Weights of a small transformer language model.
Architecture: rotary positions, tied embeddings.
Training: a variant of Adam for these matrices, 267M tokens, 7509 steps.
MLP neurons of a small language model. Each row is named by its layer, matrix (down: output weights) and neuron, and shows model dimensions 0-159. Each number is 128 + 32 x the weight over its row's rms, rounded and kept within 0 to 255. Numbers have three digits each. A neuron's up and down rows have the sign that makes its largest values positive.
Before each neuron's rows, "fires before" lists the tokens most often just after its 100 highest values on Wikipedia text that the model never trained on.

fires before: "ause", "ass", "om", "ub", "der", "ome"
L4.down176:129136037093117105099184145177146116085124140155120099131152153183121158157090141101134107113102175159139129115164123141195164144105104148144151113109099069158131102116070144170085142093117173100153087096124106114095096092167118099132104124125109157138135130172127134135093047110183193134155128103086081108123146154117109093132104104105071101139166152101122140089106144126116141096130109103141090074155191131108152160143106157039150142145060123082061193114142108147206095162064113

fires before: "3", "4", "2", "0", "5", "1"
L12.down188:084106124116108134111136138163142054152118126142046114106117099092138133171131144179154179088130194119135076156187106127124104125164115152104155105121227110149159166137162116148133152154177112124162104174134163090101141168140181133130112177107062119091134123125127149049192125115127158153134104131143142168072152102097111093144100096146118156156045136165142027056101146130130088097119115079122094112086117144169092113190087135087083112145151139130132094123155126125127100155131140

fires before: "\n", " "
L12.down1:118107148116066142114104114063067118111150127171113121177112114105087096166134109128151137122108096110056102132125132130106131170159091225137122179147166115092111140110142132121172117126095087101133107127124088097130147136099107128210119103086107161089105123112142122112137146171064095203171097140130181151083123073162118161093117133114096116134125240121163104178126110148118104168087182118082171101154072100066153127089104098120173175110177107125146171138117142152105179102136135

fires before: " ", "or"
L13.down175:102130141119115190133101124032144147112094111154131136135133098169173154138165095099153137145147114140149200142107079169097125087145116187156139087202053108130126130145088155085165152169127143110126123109139119154139105145148103087097114069078101141169166148151101108123059113113135183138128172107138121122148202139142102091133152088108129157125140188155129080114123071170104147141168136120149172124140139144157144117116192111087130109174088205173053146112087140065123068128135082

fires before: " ", " C"
L13.down349:141202152149117114139075114106158143175121104138160109173143123093137109074125113152168125104122082108157046109078154182132143151112118117180162135131208154123153110085135170120111082123140134097179136117098095163141142161130169139071153144089123183146104098109215059102162116149089147177177142070178113153120117092153111134170131129095176180146132180135133112149151125074103093116136161164132104190126100040132115110197133094122146106118135152125171158143120152144084089130090156

fires before: " ", "t", "ed", "ary", "ion", " the"
L3.down112:130085084111146158072126136123091134091116107192098131150136114150086103124105124145081149149157136130132153167085120108183181161113136147243105124178096145149109137093151077166114095182120152109154131130141173142175115094117177153177125132127150166114127118123152141114130114110180143111198104111105131115076147134061067051159148137150109163182102071135122161092153161162119092136101104134169122090200086151165151027178117090132095131145101132111080161149140109134158124114124098

fires before: ",", ".", "\n", " and"
L13.down269:064162122131158117161124165126118070218187161120170176087145136190130122087129172171043125161198116162123205097148135172161102094095097155171150132124125147135136098136149113130107088130172141101062110110135104117164120089140128105125119075096152087122117106104138140150127136134155154148158164085087163090117128119162062082172157158134132100117163111167145105161162190129103105194134157122082145104121151130103112113124108148112160064200097141086142117138144116179104147111063117

fires before: "4", "\n", "3", "5", "6", "7"
L9.down224:139179121121152150147150175160138093070129146176150125166112125102103124169108100090118138128100131120111139131127124061126179089138141053077094138170138132185085070115096073089175133149076111052159108142125145124125070156118160179147085235139131144108167131173121086138138159124145091174174052161177144142123135145106096109165141123165132136088172142130169139126106162137133124081127150141171069128118180099132149141097104095131145096136199105100102117210155113086116141145150121

fires before: "6", "5", "″", "8", "4", "7"
L9.down89:147171112079142117149167118120089096124177165161107128147130156139075151163114076165149112109135117094122102153181147111101085145081169107083079181166154175141184063108126111147147133148100157108104115143146121150116167195117120123100093103164150083101080039160055105162096135142124124090125116177137115134123123133210106109132117128193086112096168079137130120134143163127118176125201129139148117167121149162151123125167113181070147130122147105166113105139066237126099152117147133

fires before: "9", "ia", "ian", "al", "8"
L10.down127:125143167103117118101143115106161136116148132122162106155152105114109131151156162121123113165193132134126145140135141131146093131153099043121051163155085178135133126107134142144054163104149094130101129117134137119200060139135107116125069197103111136090101141150059116111152108054155122176093149084120150102191132163115108182109129123142081050136048194108122171142145128114102167146157113096160064099113198137072154142137154108146139107077137111137096127142113089156091124104213137

fires before: ",", " "
L10.down249:143075071168100181178130175104090135163140154119144150144103127131185131110119142106111105127146174131150193141167067130141135101119094112097140127107099120179121077081122123163165110116127178146099087107140116110140164152212128134089184104088175144124106070162006150130105143168156136135139153122124130090164149101130115123122174061095096185113166167109120083173120151143105114173122109126122144159188114148145119146168134076127144156176152193203166154143142126123085123143146172

fires before: "\n", " in", " ", " a", "ent"
L9.down338:150128095107146148155164121196156148158151106117103074113134128114123084144101123128111109142134076145112085163162117177161157128079162167118163136127073161083160200101143092101134115140172113162189080165135142126150150137113134220192090111112142158133136139142154121110130108123033145186122112180142094127114135095104107152134148091080059048134127110117137120184094138112178138121137175109074130184168127103090150140097060139143055145092050148108137155117167131135118104117135124

fires before: "ar", "v", "ver", "ved", "k"
L10.down372:128116168109114092126164161204102130065103173164070080114143127124122110163158127106084091110161153116135034182205128154167078118085199112065135151167116169164135140143137141117115097149121149127156173173143095204123163118159161104151155131149096100101137108138112117098111168115151075092130123127126165058104118125083109122099073159150115131083106152124142077165121147178126128103123089135139109129142150098118166170020125106119081109110149091134076082107161100084124120123127130

fires before: ",", " he", " the"
L11.down353:180028118110124115107122117113121120134091109118156103148108129141125130117109133114045135165116091204123124158086162066143133102181122096139125094111087121146142091106123152133126190097147173098134101149163107132196098178136114135139125124094183154214144161151115128121129120154189133136082107101159159106037071153124091123146148116117177137151146144140081088141070161109045142139086163171144099179134119141070113084165096146144160173141186107135117152132154118130159100185134164

fires before: "an", "a", "ian", ",", ".", "e"
L13.down73:158113123143138122130191149087133154171142069137111119163148177096204189124145158137143145121148191163102107151062124155136149125081120125162154123102140118174090126129138132130105156138104111150110188127098128074134164093119161158000119103142151119129127176155078119157163181166171115176144135113119150093142107140158062149140094061125121135138136103096148121143184136133092166080182110183136110142202125157160158093123113190165128094116093127125121074149147149128110163138070094

fires before: "pis", "ach", "qu", "ver", "arn", "ast"
L7.down87:121196121157138087155063129141164111193190130111151073156168091127118116129118106122099112136121142109088152129116142134147107131141141129127119158135089091098143106175132116128143114157172118086084095104229188153110173162117182101131088134127133052101126129144164174130168130123175119128115189132107141101188075115182135091065146111090163121103129033157102164140123129127180143089133115117132182128111096116124067202129158142104130136084097143064090126131115124101073170083166132

fires before: "0", "5", "1", "3"
L4.down217:143105170130115090077135186121128123143133134116029152113118080125178058127085151141118145114136139182095189124137114147116089105077100199096102119089118160158198168142121158156132154135122145066108162196131150064146079123170104144147122084104135111111151131081128122131124086154172121108138102102149128129076148070183105163078120092073149151141121129143192140098072145138118063125116095159138115094103092060131109122093161170097131147133088149113135169166160107109112152188103091

fires before: "1", "3", "5", "0", "4"
L11.down315:125119101105110111115156091159186148115163150113117179099094081111162220180142112104110166144129143188094160186139135166140128126079126115141082119182153130159149159134063093181146149135137167127124154096141116109109124135109168103123121077062145141122102152107112112100110096111117180094178135067130151148068135163098061098117153088164101122175112103179141126117146162155130053132131100125088077147160148129164070142163101147034149167154099076137103110117155182135089095181110140

fires before: "a", "an"
L12.down138:161141219126140138112177106096129135140150137112143118129097213119124131109131107150129089084104149149135061119125120114128142156145190090104110155099115089225139169131106104139123114130138145135058182115136128162121201109071159147107126125069133097157108164185096075101171084089133127133133151114123173085080108141193170124183129159109076144162173095154099133091152133110087092095160162093190150097122144137094128158113126142139137128098105199076103112108094144080175140186111105

fires before: "5", "1", "0", "3", "2", "4"
L4.down161:110111125102082111096147120121133171121104137111135117145136095172186111089121116109125126112135156131107109150123080130095113105171122255119110102137116135133165103140119081135193145095158151133099132167125123091155170154152075135177102148135154094153176097139125177126144072181138148064039123076121130117097142121137145169124138096092073137139166101098183140146080176109081065116086119054131154128155100078193079177125139101100082104108109136174090111085148121104154087163118093

fires before: "0", "3", "4", "2", "5", "1"
L12.down381:115159099147092147106118133168103132121156175127085155085157115115132088141153199097127144092205134096161118105126152114139110144159152073094099064194110173176089135118130087089077106115130117133064113119111154161158128144116172094148119208104165134082102134068135132194145087117121101110133132065167098121113112126064100094134120097080148163048072109144111144127113119096142137090081158099149148170163126108138110144098092157176101065092173101197098100118109120087142162166109114

fires before: "ed", "ues", "it", "ued", "r"
L11.down243:120158139109109164143149138140152132090179160145145126108173151100133126070147163150088130102151123093172046127054170106170099074116127119127092122138159170149096095123126124136133042120147148110146081088070100095135100103143121153101121087161107111082140086135096174158089145151102118168118149111046031103130095130119146173095096135170090116149170138156128171096163095085139106127113096139083110174169138176149129127113171115142143121042069123185114099086126094104137153127193108

fires before: "\n", "ed", "ted"
L10.down442:101140156120166128139138151146159107115171122094113118135116059071087115099058130122086166141180092051134082103130100101137113166132194133080137092193138116099052116100122117153143150150121135174185133072127121100096172213154147162131156144125082186145121178113132144120129126056068156143155147172134089129133135148160097174156180088086142103129117105082094132174149099087170108129131105163124114132156094084122139149061115115141148078093156083099158137143179135100120147128074148

fires before: " ", "umb", "t", " Party"
L12.down25:081074117143127101155134049067099122152104167064166151161111113097122159108131154160155151120155093148140000100087116141158121113189083189151139108160138125084134072101113134130202162068160154152141185137156127104120153098127135098081128101067120161095146139100109097147131107146103132144144198097118155173161124107099120147143111078135129073116148169055149115109113129126192083118093073153095133138146114176126140180169109103130104098108110109139122094111143111117137103081105145

fires before: " ", " the", "ce", " October", " January"
L3.down59:087078161136135103128166138079154076120088113161102160160070144098129113135127092112155127100126113085090046211086138137181146175145111161095109121145151098166133146108151107107138124131114140106101122144168144087165095132121170213189146135183175120146153194114148123136117110078104107137199159117078163138143175115120154093170146149098153146107138018115151143125103102149104118153108110090170129104062113068161173125183077162179139111144097150125094119133132163148099149127137110

fires before: ",", ".", " that", " he", " the", " by"
L7.down390:116101157161101118117137147131126091195066181138102161171082082127109130135115173158120145155176179111118125108106125115125154132104129119138166175139082200097105118128148184163157152127173203114164076044087139074090179076124166118191130147092136159123145070091097130148079122183127136188141077164132142141187096102119130125137118127134146141092083122069133129181104165126132132180129125120147120143162087101150129132139108192153145137089130114088123142227163168132163140135121093

fires before: "5", "4", "6", "ical", "ore"
L12.down221:091141163131150112125153099120180130090141107131133122172131158105138149116139110104118153188168136152108131115172127068143102143148103096160174132083119133099103101142120136089099199131109193170075149210138151137142087136098056090131044114124160128164138190133111089134114085099129122136070123102089161184143131118148136164116104185115105129178127093120155179065142139197143140140152165151068140154122154128118129129130159167192137087219099159159158128180102156103082145102104183

fires before: "ass", "ose", "ub", "a", "ark", "im"
L10.down12:162114106122057143083139156101145120081130156112148063113100182154155103077098156091075126068086159129073073063102120106120158101130086087094106103140106123096146079113091126139123170126093165105119172131136082154155140149165083149074081167116149120147146119117133102138067141150179141177136107081107113116156124152110111106098111162122139101119132131127159215149069118120174135105077065098134065119161152135080119110171122144068163188104134140120152127157139096110162063157071158

fires before: "5", "6", "4"
L10.down375:111140088122152184078084099082154118078149142120126147124147175136141156192117093146142061141129130169124128112086171119083124087069174106122056144123134149171148121136132104130152123159085142145173123142202117075106105115082175160190124174136191148118069118108153154147112150133131071129190112102117073094128135075168113123101117094203143130152140210106178095086106125184143136132147099112128103097142140087108111075163134152138149152111176129179101158137153111064114098073142142

fires before: " ", "ished", "an", "a"
L13.down252:159050121076175138091134114125163165184104165120132163164053134140216183090182093104135174146189135170150050144159128143126191162111174148085147130139147088212072112133130128112081114145066134140133136149170096051122167082158125111129119114113109120155147142106116129107119134141101117130189104165179081098145109098134124127149130165106148160135131142109156081125144123144140088121185206121100120129146101155133098127087175106115090138091110139091109097091091107093135105102127096

fires before: "y", " ", "ious", "ive", "ion", "ic"
L13.down148:210116117160083138161067114105128190132157141078094127132118158169142178096111090076170135120111139112138064109148076159191145132171097133141159155132036092094125132170165158122151162076157142102087116183127138112100117141140090155089128162150099071101082082118105148140082183144097084173135149118113140116077204072106168158178175068066127129099140134129114108143106126118097171113183113146128115167139091083128103112144096148094138171141135123119152141085133130129102099158169109

fires before: "ach", "pis", "qu", "ver", "ast", "arn"
L11.down61:135059142154148150130115143101107102170179106191084074094134150069131089187146125151090145117141161119154120151123126078142081144158142146138077152129134077107116113179136075124149127131139132085109133145083086089133172142116195200058131150119107130118192105130210093150110126108097140123156126168129132065129159165161058158107141065092138140130124057157170081169137097154116181160118114124171133105167077107133096154128141101132127109141119109095142191152136125116162202120163170